python train.py --n_layer=22 --d_model=320 --n_head=5 --n_kv_head=5 --head_dim=64 --d_mlp=1280 --vocab_size=6641 --activation="swiglu" --norm="rmsnorm" --norm_place="pre" --norm_eps=1e-05 --positions="rope" --rope_base=10000.0 --rope_fraction=1.0 --qk_norm=false --attn_scale=0.125 --bias="none" --tie_embeddings=false --parallel_block=false --init="normal" --init_std_qkv=0.0272 --init_std_o=0.0272 --init_std_up=0.0272 --init_std_down=0.0 --optimizer="adamw" --lr=0.00154 --beta1=0.95 --beta2=0.98 --weight_decay=0.11 --lr_head=0.00613 --grad_clip=1.0 --warmup_steps=532 --schedule="wsd" --decay_fraction=0.872 --decay_shape="linear" --final_lr_fraction=0.0 --batch_tokens=65536 --seq_len=384 --doc_mask=true --train_tokens=355900000 --steps=5431 --dataset="wikipedia_en"
MLP neurons of a small language model. Each row is named by its layer, matrix (gate and up: input weights) and neuron, and shows model dimensions 32-223. Each number is 128 + 32 x the weight over its row's rms, rounded and kept within 0 to 255. Numbers have three digits each. A neuron's up and down rows have the sign that makes its largest values positive.
After each neuron's rows, "fires after" lists the tokens most often just before its 100 highest values on Wikipedia text that the model never trained on. A number after a token or word is its count.

L13.gate334:144113125105156069119121092087139069141180095140115109138129086137192103167122152116128095123047142168092132076156095094076126154127171156118124140144114141167111173134074153150118172113111086133117126121106145106062111055107096139109122118146149143180076127125150145075171155120075139167125111127080134173082124085124109148143104121080181184150134173118130119195086124148138161114125148141164133138147108146164154113134111073158066075144078162124089053107134125139159150118151104112120134087108156096072134105102169133139145135124119059135138129090149118121080087134206133151
L13.up334:108217120139145115134194155125137097062146084144185058138092141134112113189152181134170108089143115177085083138089110080122096149103131137108106163191141131176145124059071142155100152097060163061170100098124158130157157135110149082103146108102088129161132173105184125179164107134139157121122120138141159099064087154164115126182136112170113173145150090094143051216131102101082107091107157161078135137147141164113098136158190166075181131156157147117121148077129106120112159044156102178114143072115050149145165138144177090075140143172092143147114128145173100159161097129153149106
fires after: "B" 32, "O" 12, "re" 10, "R" 7, "D" 7, "S" 4

L13.gate1047:095110130149145190125155105092060143176044083153138146115094133180165149096108133141139132175111125080103063102131141106129156120136141169142130108144163130172110181090128115153181104127128070225128047159109151117136151144119140107096150155181156137062126103141163105159110107118135072175099128119108105168140118118073123144136109137064107130154152142158090148100153103141157169066149168111245173184161135133143136167071117092124096167131045073141123068063106078159122096135143111158167140168161065072102123090149190093159123174126157076139156151111178165190165101149110153105
L13.up1047:134142136100115094122170150078100126114117115104140143106160143090096117173084118102169094105080141136140047182117139154139141081130114131094161082122078161157202100166081123147105133166146159160135108096150103108116038128115150108118135119176126150198131147083136117120088098151109149095155063124119086111149098160140145119101127084173113149156099136075164094160121150051114169110168140106112169134128097121111162133112138162117122124133184149164135127180119064160092161106196125175068144114086085119106146108111093143116128152165185112117124196074121143096097205106143130133
fires after: "T" 23, "H" 13, "M" 5, "S" 5, "W" 5

L10.gate176:121100118090111146126120137094143108162106093077173098116116118119124104106121156116160131088125095148146133110128131134100147088160159145128109075128141067106139201148114152110124147114078147095058121114131131173083168145143144087151252141060125118109132104190073110118177121114164136116215159098113120143107079049079076183165058168126136154139112137110113084152115120112136144130094117153118184120124114148147115084160087160139148117102122163114105081135179116138134112108111188139114084133094104110133126160172128156154123168166130177173167193122135097146103206127151152129
L10.up176:106139191111157167117112087106109095121118131091140118139079129088146127053176126059126128129099122109145105147107094193128154095137131063134132111214123123117149107128110155075080144136104123158164144157107170102165140153122050147134177144176147151155087073131138082109060096118150109123180151175099090115176126137156193142180120165142084082126156126140081080047132153135127180144142155120157134096141143116133089096133087118105091118090108160140080095099159129124123111105134125073110114124190122089185147098102173176169143073137163142139106160122085090147084085156163221182
fires after: "f" 13, "st" 12, "w" 11, "sp" 7, "b" 7, "opp" 6

L8.gate724:103124104084178109122125152108122117111108109132161145067168087124157164180121151138148058143121102110095150113140170043127141052082086138131151126163151054116170154128102123174145107097123136153091060081104115113145123098140110096135180165165127110111145192131154117122125068142151119104176129145153117073159054097133082105159143074193168156141106178104122164073148194122132084111147144125114129102133117125157112143083139105129115141170161096087092100138135114136168148103184181126113153148148027133135207143160145124150126150161147080191149082126108125099147091038200073121
L8.up724:135102099138108132176078168103119082163108090182111037099124129161090085108114093158168105128129111092146069125121167087136136107149147132130137156144235146103214131129145130154124143124092127102099116138082094126145122099107097151108135117115058113084132130096093117144132143099157151133205092111115074146168113164144113138045045111136116135145093167140063123096154117139132155148101180111128138142117121163100104164151125105150088166135097149097073018130119143122162179087152091218115112154057129135146152116108128146110136213122086117095081157151180142143139142121175152146
fires after: "S" 17, "A" 12, "one " 10, "W" 10, "Pr" 6, "Z" 5

L7.gate533:104099122107124111118128085101138082039070093150138129114106119166146112122109115156077088150134159141115122117162104166109110144043142134141114104099092177176099132125148141144194115123075108142079131133150122124131125121105179115143181152153081153142124106168132105153122143132155109147096098108098140160067123109117102142107104120111178095138092158129111147102073086153186165121133151157169131075135119110246164154150114104140040143116114209151135075185123171100138117186106159133145135112126098144004101115207127159086141170166077113130173094139193102125087146136119140123
L7.up533:121118140111146154136158112157104091086124114155062142150149138189128095116061148161106094135164153193181114098166099157112123129090181137135088138124087152188129138121174156156153090092038139149104109058118123072110113123074170147160136109132036131153130154146168062174105172145161138141102195145118137190093185158166146155119115168121136118116115185112141123085104125108125220185153124140118074071140107101172141144132128112105073180148109206119106085169113144131133099154129144175126127134152135139095142096159159182126181166123105124177132088086157086129105114153139097152
fires after: ", " 47, ". " 17, "is " 12, "\n\n" 7, "was " 5

L10.gate921:111091127139213138107036117103129066134115123171139120125124147138147064165154119135113129136089124153110140116119115112131113099125115160169162202169137145104147083123046189164220137124105108145088141109088125160119119136130150115137136142145118097068120085218101117133142148094182127152105128131108086130134114137189093157134153107100179176163116117104175076159131097145138156118094132186144120155152141112192123107116145127165140158142164121102134136124151149068081169086133108113169059088183117048138146127092150119121132157117118139130147070131138144096192158131112168197
L10.up921:112126159161146135191082216172127147109083082133115164101164143134159117073181113167114197137152086118166083126112127147171169110147111135153135161161098167109160124156094189117127097127104102097134145131103099127144092143167078103103101167104136076123187116206144140109126172111132077154159139125144114165207166155139095131194111156122095109157158151124086113110134159102130184168084174117161119126108137072170127105155127102201137147130211100100108093062097100125188129154133143151105108094135083097198150107109089122136129147106090135062112159099122178133135134138104151114
fires after: "L" 47, "fe" 5, "u" 4, "ca" 4, "S" 4

L7.gate942:104160112102139076119150097105130115124131171119131078107126133146135125117112129141100098104130088141094100153120107122087175075155156180102110165117107095168120171145121102157123123080160079143122136073132126143123137135121124125142116082175162162171126132112168131142179139130148188134149063122092155130095167107207170134135163137110112060206144079097071124150119065125125188116087136142089152156016106089202093182089084117112109170129160089163116121163148209102099123087158130172078142076146104081118101146140115140106177165158096089152135133155138092124131090155122060205
L7.up942:093120079096131112098123164108140105113075095194114116118131165153123084076142165162093142158116059047083129110130162114119183073127153176149139150166110184184103082161133169109215155145082148169156169129132111126118127103091169158120144080102152185142089091184141167076125150097152067050141140129143166082113081123140167139134112097123135201164116066074085149176137114122121114124156203104168138117169127108126171125149116177150085121174125152109120095067136133083129143135100111162175152110141093086143161162122169094161109111149087057111163157079114183123118131146129116101
fires after: "J" 13, "L" 12, "P" 12, "D" 8, "R" 6, "qu" 5

L10.gate1114:149105123149147120145105140144187115112095057121150118108158182136141155044096186084145186125202182146125117048116077145084171083100133152183136135123098127144131118133208124103128149116113086085160108172090169145113186116208096138187171118163132102164116172150111117123180143084161040160128111132087173153124171119132081196131124121125122081192139146092116134117116072188158176101136166107176133186146132111172108171135077084185124182130120109128186085153112104116096115069146093111151102157110124195135100091145123129089081091151108105182108151117211099114153107139160168138
L10.up1114:160155091166087076142171095167141146128153113103160129112137171127183096043103175170138143157136125138135124103094074168124145104124106181145130158184094196105114083147142115107146134141106076106166114071142105113103112133149080184124150147138094127112135137152156135134147151125169063088072160096134151172046164140151082141128154123117094105137186096109108148169129148145099188153113130112137091231174144110107125087150127061153112134164128134097155093151049112141159067101149105101089130156110112145141185151198062130107107112110096148165142153145154119133101096114187213149
fires after: "\n\n" 41, "is " 33, "was " 7

L19.gate755:086121114127106150116037111110155158129078050125087033092147130125191151134044114111113095116081144095073115106130084132084164140125118174146150160109068108182189123151108125129140121156108103144112118143144158160105137128135086113145155120122136125087103169138114101124174101115108130141132145143076134185072101058160191208143165142173085119110090123116194117147126131082166159075126102141087165155075153159173127151159105142162073109080171096158168099122142070148086094188142079128186115151095095099129125091129142146068075082097144131194091189115128101156164084130093166123
L19.up755:142083160122125117127145119143090073123202108047134126136050146070163090147148150142118100117157163170110103084114114085105161135100128133150162141172148136124105118129114136147143170080133090136138117093136156111139136140120143195122144099103080101129159121137124133093123158145170135155096073090156116098122163127134090102103131128085141140158154181136133082143111076110124105158150096152129133037178072120137099134180112141118122148146084168126132070198109101151154119173153107169127141248134171119106156175168132121152133168135117113100186107098104136162133134126114161093
fires after: "as " 21, ", " 19, "is " 13, "was " 10, "became " 8

L7.gate1097:111092152158114129150173135136128087175100131074138081086101145121162133031118124122197181136124077140158110162114105117123191105176161157154136154140132115155122149201143117099166158123146151094123105079147132161131137149111099073134170146120116101189135161155113104102096119165131124096106155152164147186048146124091136163206087132103134151166125153095104120157104084159153110072142087192129116117131090137133147131162147113117111128129061124132107121120108145102145142098171202111207167101125108084146155102111117164103132130130113119126108138104177174185142105132122140162
L7.up1097:134147150107052115148135140118121098108129095137159170135109196130152123094105147064127166124137191154132110090150109135175128131105140115145128115133132147052152104153121139129153077157084150092144107155099175140112097130160095092105073238179133142187114111135148138090160191118174138156139092135133158090133137143140161073126125163156158125094127142141115123081158102126170139100193166113142092174095088101122081161178096153144114096131089166139138151169126193095143133138116133184099117193112155164157129127103125149057105117177045143111141144148162139151114147144126101131
fires after: "L" 28, "st" 9, "r" 6, "ass" 5, "b" 5

L8.gate76:124094092084126115074137117116169094082126134134093123109093155120146139108113108170127134202115152148096134142121130077080194122062128168137115126091123166157073136116103158141126115141071140197059144115078143141129113100122188108146133089185127101123156113147126146137134121122146080142156109169127154149096162155139092165147098149104133106116112164113117130132117134160179109119122118151149176075163132119213137153145129070111066103111123165146113082136144146138139122118139120144245119137110090106044102104141150146064141116104137077129143150128171084167104126169154091057
L8.up76:120130124150176151137170119191166122106124109159108145089112111077110140094105129144150115182177151120162147142170130114102118086118140114039093155114126125118105146136135134090144091102121165171093143103107138128186066164060119147129148075119096141142176154066124191114167150146180136171088181167132093113083197210152094140129140180079104081109147138131118135115130115128151164173140098158094110074149144134135113103170132106059088155137099169099090150177138167171087065131115154101116114183108140098101129133129144111133200158091164120133165118123148120157090088122114077179
fires after: "is " 52, "was " 9, ", " 5, "as " 5, "on " 4, "in " 4

L8.gate1272:120109142116160126112119108150173040122123123129139113110139205140177153140113103127183147158121077157067148133082166098132161142143111186137139204093063126162138111167156165122121143100104092156200046083104111139119122139174173147116127112126180140173133127139165142130177122122136145139134115132153067146087081106182134061156156144119128080204041138118116124194158051154172165148100103049109076123124129096149139144119145117137134084133148117158129088110128091018116117189142093165162130089114141076102097160126180108112143086112152076165132128136128097160137103131119129129
L8.up1272:071120130178169161126092096100093092104134166150167112129153159143082095177156135157071094091174054134091093105104162149154090103096161167137124174073095179075098177184137201174127060132083088166131159112150176101144165119091124134146119114114084147149101082155119109086171132139181101101093164116180140113066134138109101112114095113140163184193117127098136078148137120141117142151147154125161063148104144106127150115085072135156111117152159153165144090112148165052165111102137095167209183106072121124098114173151138139098161134126122091119169070181136123085107120177166093202
fires after: "L" 24, "D" 20, "d" 7, "O" 7, "N" 5, "T" 4

L8.gate414:086136119149160130145124141189111126158083168157164154087183173121149094133133129110161163238147126116106130133101127105167130111130139131145085155151163125159155121128144129109124088096120102127152081119178083096131243140161152132202117103162127159138090155122126111118203120135096131096118121165128086101135153099113146121171073098158131132163099145099159135178132086137108204108126108138149155164203138107109172153115103199151133155147113188122124133168144086127072075146179098185132115114052125122081112126088129096156114113187099144087152037194150170155133177157096084080
L8.up414:171185163125108032146159161156100143166146147164111111098175097108206120089157069138139136149129092059110140163124111127137097109053131129140136134134159143220138116128163147188067112134192131132097071134122107095152158141151155058139142117117200150169167130146106138109139116153086163136104109131109134176140092103145168150130060031110163086147074142099106140144139114159134185135175070092147119090156124174105158132152132164135116146089171180117165135117127132123102122196151117070127158068110119117067098159169137133151094131118077060121150126103114178191106152107086156094
fires after: "4" 15, "1" 11, "2" 7, "3" 7, "6" 6, "18" 5

L13.gate518:148052088114131059117111096121134102126086104139141104139121164147196092123116165082095081172124105158126094140106154123129206107140186103149102088143125165117113108163123132093173173116098082158125084134070112122149137076128133135091093156138151158122124135206165134143149137126158101152164085114059137136104098085141141121146115093183178083143110172113098083155117152084188195151127112121134184155160156128190104167167103102170096138114125077128170036125146112067114172124140138132109113106118107148164141145080115105113121129134144058159159105111172156087131103139158161124
L13.up518:121076067092075172126104115123165147111088135096137154084190158153123085125185120126134142101121154100172129056140072103133101123161087118113206147133113069122132121174166177084151150150084150124148150136106156120161189110141086139132125125158132083163117131134143131116154090107176112105084121064118111123145082108097153145151088149120119149150083176143119168119129049072174179111178144111154149150150123121094155139130123125152175125098136113187110108123130102114089133151080200094074130114047108089128119091156147131089115147179097110185153107140099170077080154129131121128
fires after: "L" 22, "S" 9, "l" 8, "d" 6, "D" 5, "M" 5

L8.gate32:117116093079055129153060179159074081127092089098129094068088129203156125180119171124091094105126138195102113043158091137161107156174085110162102145183155120139113114173135170147177126137120126156092112165171154124132113164142137082091145148073086172116133145139123120128128125114134142153134154154098137136098083119110106125174096141143107140121062092116153074120146116123183113114153141112159083158097146089177160171106094128174115093132125151174143066140160093136146175134051084099115136175143009118081174115123175089111102082150091129136154161177184122132138147113154095138
L8.up32:149129143141136130117067106112080091162162107055195037098115110121125112164163116106094085097111103135089157129152140074128121072186093144102108159118109039136133113098146144119147173115141127134114129161085244164133108143130129069137167132107082180162159120150099085150107076074114150136161181109101067109182085117118141111153150096188127155144104137137152159181143140121126140088110097125155143079066144121142082144125105175159141124149128171172140083065143111124197150135145123153097161107119067110118157123122100131073111174144109094119149077173177131055112174101149111121
fires after: "S" 34, "s" 13, "W" 12, "X" 6, "N" 6, "M" 4

L10.gate984:169147119096091096167087060056103130123102105080177153024094136112170192124115143148057145139119114155134082110115106143146165131162151112137139106127102070112165106131089153152145129118155085154061057155201199141153194112133144186167171127148096129151130124150139184109154187114137116170113109135097165144142161128150144185132114138114094116126117100136094112137128139068156131128175144109143156109137118109152136147169150170147092140067139116116111100089147105074114144111147152128214092125038052157103090109174172114114158115133207160147162128167128155158131170128073168087
L10.up984:135115193129144101110122060108151110099143142063169054052146122085144123098160107105099133100096050100101102079136088086127106072137151136106158127146036136120186086183087118161118145104123128107151108148097124104174131182114108137145094096106142200158097132121117134063099154139147150109113132172153126073114148076157166163080109109136128121154157082181043095125142070109158108113108171147137141110124104125099108134126127137079118130108147087102127084099163132095106124106131178085114098097139068119148091155181206149092140146099166141067139121130091165184109158150104103176
fires after: "W" 27, "w" 19, "b" 4

L5.gate348:101095135101152101120095085157107133142141058123093141163092123119219147134091099066144153148084102132135170161130178118154113178136145083144121147110106059155144120061120107125120119170137133117109121121093085127137153127123168110130122125077115124156054147156128132166200127119090130095073144079084129155079086059098131181207099123173093106107114134178122119120136146129160144143115108122127145125196194129158130172104146143098115054099113064162120141147199091104121115136131069135128095076064133168129137104078087064157118052209089114143160131155123139073108174140137102134
L5.up348:081101152120105063096121099164114108142141096138024119142160059138125127123056116108112208149159101090176150162092141093153105143163137129136116142182138050191111122067114089124105158099138123142117074120121095144110120137130157122125080113112166126161115087102128156064138140115128177068108095137131162106115116117082147143151127123160172135073137105170119153137164168089161152152159142126117181119187148114079092129181137125146105110174151066132145168195166142139142111182158099139099114099074128162155180148096079099122135020179119137089154147183109159145100106161137059105
fires after: "1" 16, "2" 9, "4" 9, "3" 8, "18" 5, "7" 5

L13.gate1048:161110111090162090112107129125105108134107052092166065082132154139175155138152131150101104193139153119147082084088125161111192115099148128126137126136183093161138093124102142146076122131160119122183107147102143111140134112169119088121126147155146112093095094187153122146120088114094118157182130150091103161138125094086097202126102106136110132154075189107152107111137070146132129053112092135172122099132116117131114149111146093165109118109102124120111099071159090084149144127125105078153162123043075166119069079120139138122119118155116058158182127161131148161114128134151136051
L13.up1048:158207133088179095105127069116118106118116141079191098112112161154160115209090104093139075083214170177084180115057110167115140110153131168132148120095115120160109077095060144110154120129156118173124086074158119108108083136134166122120098147089158121087131079152145105185131129110124203124189127135126144185152099140102127185103093170129116143167116185056121136181124103136124171108056111176163143134076129138102131164137167125124117126100104153131083140135163142135088112059121120149123127065156120072124133127154119118098162146163165122171126160161123131090096183126158145067
fires after: "-" 16, "\n" 15, "." 12, "\n\n" 11, ". " 10, "the " 4

L13.gate1169:119078119135153119119101127113128115124135063129102155173089115177123129138169186104165147097068166148068133109111132106164105123140134107134136074128127099110079165113150136114148165162102075124051144158113199108123129131146163143089129194142110098160173146184087159108180135087078071212140147095054117122193144106102061135116127174132165130132116165099121117098101157171179104112116137175157110112080140103190136188107114109182166149120144153151153090148138104103140146148116153110156134136119070092066061163119163060078166154117145106176191126114211154098126083135104098078
L13.up1169:106083069167142088155063149136115147092122113153161145134121198155092104163171143135107090146145154116122098090181103154163183131142137100121124123086125060081079175106168175110112104066090106121063114176142124101126122106115133159143062115133050114150136096117142172131201108107195079174074135087080114093135168126160071103079178207103120173120093198131096078131047131163197094146097102185142109051108094106153172129096117160090130163131147113109124091172109136140120140119114128108175111154139153156103142105120147112073181178126088148133144099094176163130103120108108095162
fires after: "R" 20, "Z" 14, "z" 11, "O" 5, "Ale" 5

L10.gate1150:126075104115124103131113147115131109144067083141120138100117142142192130079105171092109133175148150129074088128085142105067175145055194168155074114145121104164127129141083102126174134141115120128105151164086103134097133111186166091108121141191107128102089104124135152150146130082120060207175099091089171140103096081100073165103090133097141061176070158106095125163090150146173134090171125135143185153133118163228116142173099122141061140097131140132153117112130136089158121114168136153177124138132105150102131079126117132138120095129182131131142154110197092140111084119144141100
L10.up1150:142093107131138127141097136194155114137114159126084138153137081135167057094121170151122126127178162145131142151136120079144098115159183105096065102197130076129153086145131028150157086101099210114117169185092164098131129114159159145171105120174104096144087137068117099171131183120138096111146131087124146115114107178084109167131131168160105082135086151100089090075152186094130164107207132142139160093126084166143083094158104159087082140126150118137122092124122124155140058059153131147151075137149174140189180097121142172162127144079174133170116101130134165110092021121137146147
fires after: "as " 18, "was " 13, "is " 12, "on " 7, "played " 4, "to " 4

L10.gate876:145104214141165101128114098133099105133159079060176146141074173119106106090130170135160123165160148130076068161103131084123182121113087130146178092138067124178152158113135107142136084164117082111140100131129154161117107131152103133130137101175101124085122151162148092140142118131155050111177145132123117108140144105214170100197121157165131122126148179128080146082082079134099142078108139169157147111173096127154101129185094122130118166133149082156121101146144125118063141103168143100140127114142104065126111112105181118108135100102117133131135089101119105192126121174189157131
L10.up876:046156099098122113109083103156137097128132159093160072102168150139126066065167122116177113102098137121076068174152103157087084080144161174127100188166147123128153117159141150207119178120094208108174083099185121137108119187142085110082122152193114161098186175165143133083107071169102173122120131150130143112071057154075118155142141108110161165146169083087107106134097142089118092120114131191145139127121059130101128106104162152147137121131185107057169128111116159126105158104114148076148121106078092117136164141150102128140091096142181152099150156117133147131118106135147118195
fires after: "T" 35, "D" 14, "H" 13, "S" 10, "N" 6

L5.gate857:149102175136139122082168120138155121131116102155084110141185173161109132107088142176119088203193179126136217162155136144121115180045117114089105106116155210146091135156098116074114117115101153159115048098160115136104090094148130122109181124120129133092135152114169024150167144085128110121135150071129135109076190090134160131162166149112162131124147107068115131162082116166110181156182180104113134165133112107159123106141126130104147128191118097152124175205132122112085102172130130089131167130141121080126137141085080109087215162108137132149067134143173087109129117155110166173
L5.up857:149109177109127137111166109120190133117115124116084173160185155121143139101093098160126094145203131180115198150146152125122156121047140179141091148124128221132084163175095187045106130146121166130087085094135157132095120115148161114113167138067164124136125146145131058147194134115134112137127134131123164180083126115127197141154126120081180075154138090126141123163097109123157145151161142099128104137144141105207171140142156152102132130159092135155102153190128106123133108127108115067131139131091095100097122132073124147063154170136121153178081146134189109148109125184084138144
fires after: "\n\n" 40, "is " 19, "|" 16, "became " 7

L7.gate1129:141111073093161129108117114123186068124142138106175103099075132198117093084152162150128095130182092081118149088113134155120189102100108140173116189133143187185115127133131173111156137091083125080165096123141123121119173107142129166116116056055137157149159048162104120110144127059157158146142087097147184112084090146179145104102070176137123095126162123132150115149107095171151119086037100133071111162181112102161146139149121087091038156178090154116194130099113162117132156128154087148126148135174154136145115149112163144159134114145094108109166109137093137103097115133175130072
L7.up1129:139124074094120126154109118089158107061150150058130152100120141130168091115082124126146111122154103136096159107177108047113155114180107130116151143138118135175176158131144106164101138177105143175095110112113129079099085099103149192101110142116127147157108068142134122095137218147152145128154092093088157066092093152140161102067116134056158101139160053121147157128174167088115118167105129115163141150145044097124137094129091145078059138134135089195160067146102189095168108171149108167158146130175125189148152138168185092122141121074131086072168103130114092128122101130159081108
fires after: "C" 23, "R" 20, "J" 10, "c" 5, "p" 5, "G" 4

L8.gate210:130108140089144086079105076113083149121123101101128168154144132117131107172091118105103102183106141166102135159129088117105081221068141137142156152048135194145092200147172114127166126193070107160054182188147105156141110124140121136123207156156090128195154126106147125142146130115106063160138100101085116147071137151104116179114097153147157068110099159137104115118106134171146146121138137094174164119095088093179126071136109104117107122088094154119162090132152142077136124151123107143166116161108133150063081053132151136076107070129101103131122159108117086081099138118150165167
L8.up210:085125155125162149110124064146144114116139095114117222187186180125074125105103099129100120177126180127126126137161121084129065173086140126116133145093112173112086181135164121124144128173103130181103126164103132145123073171119125169081176090174055127187183180122142139121158132071124082148129160109109104085074167184154181136129133151127117065079156102141054090109129107139121216165120111125123142124116090097115133085133113126085091168119114167143178117120132165084143088151095140141107140148155130094119123109134143187123125103092054117098119136125121102082112126154126145200
fires after: "is " 44, "was " 11, "\n\n" 10, "as " 4

L10.gate1026:122079167134130134127185140095116162078160141101204113082145117133116204107127138081133158123142088131104125127137182129112128118120185168138121137130141032147069166066133144152131109141093084128099113118138131111121171135116059108090120112132136149054176060200119151127105070088080117111074129094118119081125128061126099167143138099200112114162131079147155167154141120148120133166087137117137166167140139113103086128077100123093117185112116061128093107125105140175117096069109083094120110150114092068140094115175170122084141114081125134158141167124137140184127026120165154124
L10.up1026:146117135102066147132184104103119157149129115145143088142128154182176126086155154090148108122111136130175084101152087187117163128137146105149144128115161122153077162120158171099142120138120160109123111150081116162122148112134025081062166110135071088171086087089146099097105160128112120067145073122139180146088088127109159119159147114109157107152146123174062033118147133139154112137181125127152115112142116170103106121134141101132181117114064143110129099110178076052088165127086192113080152167155100115123116106158094159130162120158105143110151164119100154180117053160103177140
fires after: "F" 17, "st" 14, "f" 11, "St" 9, "P" 5, "cost" 4

L5.gate486:075114164078096100133179110170083112135121133148149168146133129116121135077135122083112145166117112109146170135099137044157132157080126146154172138126122085151109196084125149129126123078130089116107089135135085122158159144182117132125089103071137155172141122149112168132171069148158085096129138120141142168127171080139120179161052102130132134137074155169169139162123111076157155157142107121108182133122168101174178162173135149136091091110128100163087140188195130163159070186136130128083147085108118167078097128150056119094125123222101074100190037146148117125095121117116113129
L5.up486:100140162093126122145119112149113101155112145161171154149136137126088132112137111075153183127152115094151147116105149086140091163123112160125151103136120088126106167080128132126129118047091100078120101122137061126155159166156115086147082124093123191149117139109103174156175092143160119100127162089145125139148161077146119146158082122135127117106052120147175138130135114104108141156175104113088158119150181090124115146189142136141096104146152087130124152185160077170115078169175121150066169089098131154126085135143092099062115104180065103141157067136104130102154148109118101118
fires after: "i" 21, "1" 12, "3" 7, "4" 6, "2" 5

L8.gate847:142130150111135199107085140171085088147130126139140051066104139124109056160127165120150152089166128141129100108124157062105174116127100134157128152128077162135171127164133122155122094169098091132119109058123180063155169114111150127130143116088016145120172180130122115146149152127129154152182150158060112090050158109162140071176156161131122116171119093165177141154151135113153162186116145120188108145129123094174169162110075164150196125127148241128138145138115101146133134115135148187136154221130111118089148177128127085150145091181063146183121112139153122084142132165161094119
L8.up847:129120105137153176134105104214143106146109112093181112108148153137093123164102178132146091125179107123132108137139170105158093168156098134120115151147161087134165138125140119147149127154152078129117085130148219114130127162142162129072154114087126193163129207079090090157123118084134125142151136108098068123130092120119189063128110132180055143139184110171113116108141123090057157123108131170168125153171149137129107187105128141074144133181099193164149098165117127107116160191145181231120213154077085141068190169127142088121130148126151107188145108133142187109158155189142114158
fires after: "\n\n" 15, ". " 15, "A" 11, "\n" 10, "S" 7, "- " 6

L13.gate763:134164145143065123144129086147090188138139099139207090122127165134200163130133146107085096112067136169069128104121132171096142147101150085154140158154136143110062168171115143135180161129178099156166189166113104157106123103086119119123156124164083169100141066199102129122134088185128122091138115124121162129130093156138154130143180062119142148108115153124121074090087102154140131138143132098132111079103199099139141146117074062124109110071111127118111112157174069134105116174121151099122171194140063044088089169169122067122127125137174103098134067108109151101156130146083150141
L13.up763:149090172159111120141139097182153134130115177153161128047138169177139152095144148112187158167192180093139105174085113112161164117079150110154096159137128137117123106148177153105098128127047127162177124190124118148131144124147186145092126116111185119171110132167123167108143124085103163137198092148137122043116098130160135113144131145159171083180130126097145108115148108124165146115131123130092054117082099150135059120122109113114124105139104120147127175125144154108057186086106118129060096136132106108123137090117118201166150135119114140146114091027157095082090109136105192147
fires after: "N" 16, "L" 13, "D" 8, "s" 8, "S" 4, "A" 4

L19.gate1132:123114124159154121111157132084149149066165101149101079142154143120117113102144129129094060162137126094131107114097151188084130134109129174126078176127104116107077151126074159152156149158091137114130169069137173149098113158129055102165133121077181122150120103097133177119222072140121094122116125159179128159140156106120093142125083149122135115130152109100152120160153096119102122106111131190191152153092184136071077145136108114182069147105074099133154154101112113123136136126123136094115133238101128138167036184160129158156094057100127116152160167134100174140094097175192090053
L19.up1132:120104126087098054098107133136082163135124099127153092163070193187139109175163109124125145140131112093091120102108188137115100131118183108141077118121136201105134129088055143141092155157149106167132110119108077154100084118155112127129165163111175114104132064166160160121088126098099134126103139170170142107157152106135173079161100128177155151097148143140103172140119160088130076175092151087164093133148146115082157083137141117124084125136125145102147159112216077179122092111227127175090159137099159101172125166154111080112079130161184142106153177118142139128133106122171157125
fires after: "the " 53, "The " 6

L13.gate495:086097144155119140113084155105122140131071101164172157098116106144138131078103126123171168063126137076152092120105162129144149137124136170134165081119120041161113152194140114118221147166091133131124163124165081146154107159135146067126150039107096131087174115182118172180106149193149105165091120135071169170174149150120109114162063115120163130117108156117089157101128128086198191069135173142146109164087134114129177182107084144173174154074142152110120094107130151158096139141104109181149116082114117086077135109103133131136110057124200183183178081102124183155134140142109161172
L13.up495:122137142148138171087113125112115163149134160142162133193102123127100119105144176093086124115106168147118141107101131070075132161186044167129145154085150205126109197168082148165119145143110129166108118108172103136121074139159105135114113171114117195192127107121171111151153081106121108154156137126087152152123114197142148076104167201137114146072072162111088056202097162115112148171098135130145098129116080090129148093123171180182127160158066124069100153145104136129150190110171077087146126155107114090149145131116138132102142112133112133154119143132172133102082143123148081116
fires after: "z" 26, "L" 23, "S" 13

L13.gate970:188159127145101094122065109104112115146157133124160110178141131125147101004122117110150078129121092181082140113142091150113192085132161152137137140158131158124159090167135118133100147114101099089145146161085144159146175153110168126147117101120097168140094123180126136151122163135139112072128097085074119111081103102175132141171110123148136063104145119151039125196146158189165159140120122114138151156143148089145128115149110072146113103051146130137142097110154083077119141129159141144142147106112079084150128112160096082092065120111255126112112145106125122105123119132160103108
L13.up970:112166165145122134097088089147137109152143131163215137104159081147182105147153143120136135137172136167149167143105111150152098153154131181113086135137112128198095121100092118126066149143179100108132140126127111132099137127199092052097117097145152132149139128171136071142114095083113175092158134118151060161073102159153241065158135080172119122124160138116144111138117071121082184096176089152119094141099091133096104108178170152156061141186142106142138125079096188133088158113140101113077131113118142114114086171103122132100152161172129127111069100157103218168156147152103136156
fires after: "L" 25, "D" 13, "st" 7, "d" 6, "R" 6, "N" 4

L5.gate943:141144176119201142135119102121092134118108108184149150133110115136180157096109139136087212132140080122112128056097144106150115164139072057138140196091104117119098151083103159183101118155093137118065132141109087160166133127112173126100166130185191079118147086100141155154139163162134108104139142183076145079150159084129128117141191117179123146170152127195134143127117067123173121191166065084092094102108121105152135116092146104111108133134159097129103123094125103130154179092087106184113098202143148102098058110133132063116147090180111175164170178169148139057105101120071147155
L5.up943:083187148111128213102149092110125108097139147177160102201160095110147129111115153111089141141143123118170167124136151115138189117131120101161135095206128209098116161068126143105116107066147123117105133106155174144112097101105117123085106160166166134148155169090134172087097201171084100129182138182114092119135163101145149167140167161106121168200124137086114146112144173084128107132155193142077177157151084165144188116200100149107108115140098146100124069133131131118062143178112121182122075137111158128115128132165046141147132080134154144132164097161156191102095126099115122117
fires after: "3" 20, "2" 10, "4" 9, "1" 6, "19" 4, "Cap" 4